MLP neurons of a small language model. Each row is named by its layer, matrix (up: input weights; down: output weights) and neuron, and shows model dimensions 0-159. Each number is 128 + 32 x the weight over its row's rms, rounded and kept within 0 to 255. Numbers have three digits each.
After each neuron's rows, "fires on" lists the tokens most often at its 100 highest values on Wikipedia text that the model never trained on.

L9.up394:097139105136069107142091181187125124149099136141103144133127146163121156137134105150160171072137150161152157132140193114110091167144138110098083183138140183068109100128125141161136117120112155150121175127103057093044142169145091101063080192108114172150077153142141054171114148188119137097115119158144103139115024140180113102159137140137148117136044140081160138104105146133133146070151117193173149115152119162088128153108131088151154109123140145127124175117177110144153167101146164
L9.down394:165211158097143122148154148126172147111113156135117124199173096128091141099176115123046121147122152164109187227089097143139135122141148146065096184129116096117141124132161164150128157129171199114124124148129130124105145173136088103132099191127095125079051132066133094098079153066118113121155134172138086125163158167121118160091108107137155131136082185142089115156155092172079158085120093092134114133107088102126185130128106080095129127148116099080113157120145079142177115150077119
fires on: " t", " ind", " T", " int", " ass", "ud"

L5.up175:104177163137095144146089127175130099139125151161098060117157109125106118097134143102062109163078102083157104180100152137165101111100176124154172088173134079140134144104119144081133121125094132117124143121126123079115178132180105159139116097061151175118123100102067084056113116185117180149152127185100108116151150146164086073112114154090087177146139146155222084088162131123180084158153154174118135159118159117136112161136080155107149140103170132181125116135146146037152172105145153
L5.down175:120138085167163140089127144113168132139153188146147105138182179106198145125067096098075075103138164111140103142095128148139165164121063147137145167134122136109159117148094137118185085104082160066109094148103138124114053107101140120068089082103134100147080115143155138156213113214087170145170170165128114144096148135127126194183117071136079102134136155150148136094140133154132111211116129132097152130101153140082111113100137157100145100150122136110070138108105110067095135162173130
fires on: "m", "p", " km", "sc"

L10.up608:129100107157118106106122123165139186147150111126109120097153141085101156166143114148110074079113107175119125114136073164126085138127080081165104181062147141159155116174152160115153129159110116091103058110170111092116130109127170118098174116178128160067117162088123126101132043147097161041130173069105171167135088149160128106116135117119099128100120100155160135164083107107058182148147119152137132096110183065125119118126164073119060133127122101121073145140190101135170159189154156
L10.down608:154191122139156070113149164115168063100089178100177110088105138128130100111087129127125175176154127100143153151144071172111075083127134140144143120110108141092096074107107172164140171143239126086109128105171138155123144204130094143131110142070117121146130080127101139194096107151156151128097091192118118114125098142131183123137126098104155126112103157129109113152150162121140170161204145085117127066095129127059148162123133160130098148096089116182098119166156122127044122083095107
fires on: "a", "and", "o", " as", "as", "1"

L9.up333:112090032086114150173174084152091116128147128069131168107123065160119129107088136136118095149099057079129128098106153189168074146085141117080177093155107100197141160109078130090096139139138078113164087148091105160102127130116175088083115111138089106110138120132110146173174115147123077125110091129138118141100118146144076155116166094174012145100080196112167117190164126123149139133121101159112085133132131140134159208106117142175134147126107157113131123145098125150149130157127124
L9.down333:124165149091133130107209052137080083098151126134149181095130092132156080122099113152141157092142151153225144156100100163147070112112103151158101174102128135147130228120102058154098184100105173133113101158142097110113194141127175134099111156097166117094088164113114058107166111109190128142112125131102057106132138130103156119094167123078110105120171161125108174155114098147096148090135176170139137095118108121077178152173133101177109134150105138095114105172130112115160164114122109
fires on: "y", "ry", "oy", "e", "ie", "ee"

L3.up46:139062108162103112123162128100138165104035160106131165168175112124115126084114183125141080120192142148104050113165185056160084177057128119158118184101103178141133109128125153168047149134118098110192132158103176121125171111113104079158159125130179130098136120120129108130178070077113122145112120143082120162131141132101127176118118086141119132111135136206136109190113081101152118122132105114127141114111147142136121118096160138071138082176119079092131144085192131145126069127137138
L3.down46:180132089118090151049133116096118112133140130125160111133104160145108134118096097114100110227169121169190152135159085169143187108150108123112127158161172113025129124126200134117163141090093107089119101119142099099118067121082150114172134179159146151126175145128182176105141163113165133123152123127160160108127114126196131141122150134113097121167107101145066116078097119132097102078086049169130164118070131111129076150159086117095128102094167176128161161157095172118095163151132156
fires on: "ing", " and", " by", " As", "ating", " Sing"

L3.up374:092130122107102163158151090103217129107149105136102131146140106088118161103152050140045119115132170113050152159118189128105153135097134170151118156161107118133168119138134137170132219105118122149131141137122149138133134118068113143091128178131094150132141201224122109085092152174080077153180093153146132139126120155169121128127141146078115122144113139113100088122151117120103143126095102121197093122100105097118110206068084125154141139106116160198178072097161129101157176154130115
L3.down374:097108182162098100114130148092149157114070082097097111161140142196162156127124072137140153187081121150122139067148141160154112111076117025142145087131094137166161169103133138155116215190097163160125138110134154147153099107106099123120147138139116171073147085119111164135080121142082143147100095126168124075154123078102118128157162088162141174121151120140237078121127112080131155138123118108135167126181111110145165099115135090120082180077172113145129090094134163086145093117154149
fires on: " on", " sub", " h", " end"

L6.up600:087157159129164170093176063092140144160166119143127114071083149156121165123085151095132138144131149113176141142121168041154107142140145066129128127139141215137088136174151132127086166144095099140161131166147109076087104135031095192155145129135104133150106149067106143114121103096135137198135091114108132172100164120105165133207092083110093092108158117100099176125115140113067128167137156121066157104144118099118197072119127164153128092130091159128144138170140135171134127154128083
L6.down600:103102096086078145127160169142087153135109119105149135127168127090159152117181109097137082127149103160124096143150113095089158152109191116175194147147134086165160129108105135144138088105142162072108155143115116134127084091173049134077119113121138116121131134075147085129077118145089087126154191101110147105120147200198066149152174131111172073145133101177166143159123070111127089144141153106141184131169156158171119106085181179089124105085081085200137177090108110114119159099147106
fires on: " of", "–", "-", " to"

L10.up400:152123128177185113153127184163144127120101143141127152169140122111210146035108145108147144060098126068166193148101139115215102145163151161160132145121143086117107169141177165161105061142139080102099055130104107152119092162161128136109077115128103161115073117112094107118127167178105166086142090144109060151099158114208142123107087165108154098129141108138087140127114168127109174136140116108088121135129103171153123082129094074075123133111074158148107139120117119132106131161062093
L10.down400:137141137163139178120145093150080116133143177161140143101115095150139138145092122167163190138081143093125151073075150146149102143167113082134171140111166108135153075131122064109093137093165102169183140156088148160113130106164110091112112115161150080157088122100101160157128124120128141116111115063098148113140140133061134137129135064097156057163165158166070132123064097115142098117115141134179107085174107090166210115141153134165210168112132085130059157164138110086122096183149071
fires on: "ur", "ult", "ot", " Tr", " tr"

L4.up123:160141130103143105071154101067140076108117150168131134119075154138102151110141148108079086125128160123100083044142159097122086138127157086146142144189178176126117161087194159117108142139122102095080091169132118108133114104172165195136176092108124077127088105150155148121116158137085117161086179128124160123126121116126108129185096083124157145047145149107151075145088082131142166105089142119125118083144194149143177109115167059130099110085158192175188173140154116190135136121139141
L4.down123:091099156103158110112078155136132136143101106149100123077127111144134111146143075138129139114104169114093144156140122162091091085153099056145135143100189159153114149169149160132169100146117110140109106139178122125176167076171062118165119197131162111103060096160132141131103155164088178147135118132069145130134169134115071128125113156112096123105112085142142115056131096078125118211159129141151149159155171120156110106092143146072128142114003122175160151147160220164096115116146111
fires on: " to", " −", " in", "–", "5"

L3.up483:179113129098105102122124111163143095077120143149156104091082079105153100123155090153103126147095181123132111166168180154081105131157067136177120119129156156093177175171092138128172139113080094153134159141109125108077094125082093056146124177142145111133114113128090144147155138174099127145108171127160145140121097084088146151086176047153164174106155133118171101165183110147132123104098075120147073096071153160140209169081129159085128067140139116098205105088126154177101138122106148
L3.down483:091088173130113200163093144112122136054150137110133154132113122080136074163120138132062138157150114123165117148084151140084135159129112090090137167047141124115155124064117110092076165165148170102078127111129147141161135130095083108161149102127142191100133137110170133105142160091113180173135027096118134170111156170149138084191145138119139090138096123187074108116086091152155131134175171174142173157147137130108122089130100064154130177135156198094140137181169111096115135116125160
fires on: " to", " ", " not", " or", "ulation", "ular"

L4.up541:135100119125178129104158110171166125119151087122108175122052155144089218071162086125081087180136158146136158200148215108128167097100122137128055143138102102148166210139107138091120159127039132183094113137120101129148134112131073136093118151127125083150142132113128091181125124095145118151120148123114140117123136157125130105161181083136115124103159128096107072121077108079153174125109173147173128128116131145185137211081124124105106091149127136089170091156151131104154176092109106
L4.down541:042117131156126109191158133062144158053118168100083149099131154154141104154171186148139119105148110151155080083112105089179111143162125121128174147120128159112094137099093072133118164204217105130031145140189159123108149095116049136099128080124110131100097129124103191121110127144087087119111128122138159096116130108085101124132095125134122127141151179132233123083118135113168130114159127130147112112150183139106115150134170134117142131133166116057129147171148120135132140087174160
fires on: " h", " 1", " not"

L3.up464:124128129177114118042144192182132129144081103152160144119116139089101166083097103121079117128107179092173187156076155138158095124173128085111122131129119100119101129111217096106150134127113155133130097163113085110073125099114110152080105150109130176112042151094119137229055095132124124142116137124154125149108094153168086096101123102165182120185101140065140106089164078096163138133150110092134124128195158097126156130095115092162090120150155165151107181147131135125068151147132148
L3.down464:105155118138110155160178145154158116125122049126141129141110176122132110121114093161157132109131065096099145143088144173154093124120122124117143135041150145126090154180160130190120101118172135163102094135178123131130170132142108105199113131106132118146136175148057169134095145106072126129131059098019191093173072148162126173093086104123163167167056145125178126110099061081167152085136129169154089115151158107172110131139102115144144179124146124094103151154089105164092130133111117
fires on: " T", " t", " Tr", "q", "T", " tr"

L5.up442:077194109118134119083130119172138117126148046112145061132189107142176086127124155138121072171104103122205140137131111132121143086077142124132124071155160113156199194112142135127109096180081140153192153169090128071159143105152105114117135101133140174128097110107072150119083139179137082204115110107173136147113140120135137150136134152068096151133177159140159107090154133118110156124127192152138098146087162092094128109106125152081099119121179094156215125108099150099067097144124126
L5.down442:080071142134137193149188114086115120128155055134079111193180136115102117096085127224143084161119129109098173177132145128159122064124139109118134169141093147154097139084113108137121086088145133081159124198085114127119089078078128172165145127143129146115189112151158162191161088163187133125123137127095163196133132079187150156113118134111156108116128153114141111130093082154128058132080178103125152152140147156090084088139167123141176136112108135094063095144119139164130108137131120
fires on: "m", "l", "p", "ol", "ir", " I"

L5.up35:164146198211140139107113203115090151111121124097084147124118133091110157139097128099117162171181108124125172135184084128103101159124135168113105145157190164106119149087102188115154149126104131150088153135178149129183095111105072082153102133157124133176066126111188120157100102076119134097111065153106070094160127111125150129098112105115116110146185132123122120156109163126113172083104116112144180133165061080175116158114111092121184065144122151084095156105135133061095188104084103
L5.down35:150139193115162121154080177092126153123113104111151145094124123143067094126184121145144128148158116099079162168124195158061096156085131166152122104166105089193128108103126151094053181106141186171146083101175150151122126116073130143119098090125118160100109163129189128155074095097146088115134128110110056122120111156097142076107125092080099145185120145112145161131174121107119150132186126086110071143174155097116103143142176149188149155098134132162071129137115121062160161165184125
fires on: " l", " is", " a", " g", " c", " sl"

L9.up561:133112143132161097126092157185212132122093138103068090161149202150140210154152128133173096173062122094071132124149114155173130130110143152086121116090079098170167175137117075160137140218107101134105132195093165107091120176112136119140156155093103114128071186125159134118104135082150166167148141162129143131122161144103111106176091100121155113126149114123124115139142128156169162138141144175088075141126137098148134131050127075082108170138121094041175098116130088127144155144115112
L9.down561:115157136173162102190179132104104097185133136158193142087150101121109064159212146181117099152154050163114113159152109095077137128138125196162137167154141070169168176177106078156130089123099120148139125144084150082097083119083116124175117077126128141126147121159109155121156096122078142128112084166091152123134114147150069127107138154151103144121166112094071140136139121169102103090132090107103138081108110124152188137139173094161070081070163124154147116122153130103164091085177168
fires on: "ot", " h", "ent", "orn"

L6.up476:213180102155129104180097161116148096088126111119150109134120160121105152068100118124135120096150125208143175077037087136110085122140143122146054146124107130186122149135107155125173134116085190122125131168123137115171173151169090137089128150144141113084099082180118105154114149098106091156113134112133109181135090138080130149114105109161133172120157096095186139087070125085160117142145158155199122136114053163180193117100139088165135097130160189093142085166112104134138082129109130
L6.down476:104144058138158144124162074079133130152145110115157138122089084185140096131150120133075043111122096117121122099154127091113137164095098205101166199141108168109101116106115114115116161137168113145117115090132106104109162169137179122083166102119145167145052172073113162147123139104178083094095130166081120169119150115141169161146095098181116137146158179165097044109117155107164144203150109098166090100123142082163208129119140108082139140150156136150155175142141126137102135059134119
fires on: " inv", " made", " were", " not", " in", "v"

L4.up174:139187160128101147118162158114064120110106093155123161198141146093132121109107143142131060165170121096126185178148085139092065125132127119135146098160146131135132175094096150126130128200081162162131146131120185174161073112199110128117134140176114080065069117134174167122081139153152111127130107134101102075118132195087069128104159132110128181095146097109165114108116150106157101149111133121198131138147087120157053110133136112094155136175123052132168144075092150093127097175156159
L4.down174:125150049062164110172125181150162116162134127097150155153137144098143144146155105158116085186171122147163048154143080167143133159111115136105132145149079132135113162093152079069075137134112115128143100131136156096147152142096137124145102071141169107094107167121126128115050147113101117096067145110133128133141153082122179062107165129123069170150155084153071079134125140133085119128196136119097093118143130107088096233186171110135107154097165157160136176184116100112142095158100137
fires on: "ol", " is", " a", " pr", "od", " in"

L12.up268:144143159197154096100169173115139184151141105100164039116157110157104165091113098095116098150105097215099099133150157176142150183165109107129102079105117122163138125080116097120177113145126124162138124138102145078133134127161164113142118159199141137140111143112134106143187119166147127142148176170146169144085133138167129188169112186181176137127176136158094179194116132134156180159123168178138122115131079140037158194114122099142144169071135126098125119116154091157097170148128143
L12.down268:108110168138156120125122117095165152057106128142056116131127132130147144098112115083102073133150158144178112117121135196100097106088112156152113145120161137154111143138088117117204101097044133102118162102119156160141064096200137118120147122158128145094105153140150057131107113173177141147080139184113199141093075106131142158158142113154168120086128141147114123112129139101154216144141075090154090085066106118147128198108141129106163135162124152042146108208141139147109104176148139
fires on: ".", " |", ",", " m", ")"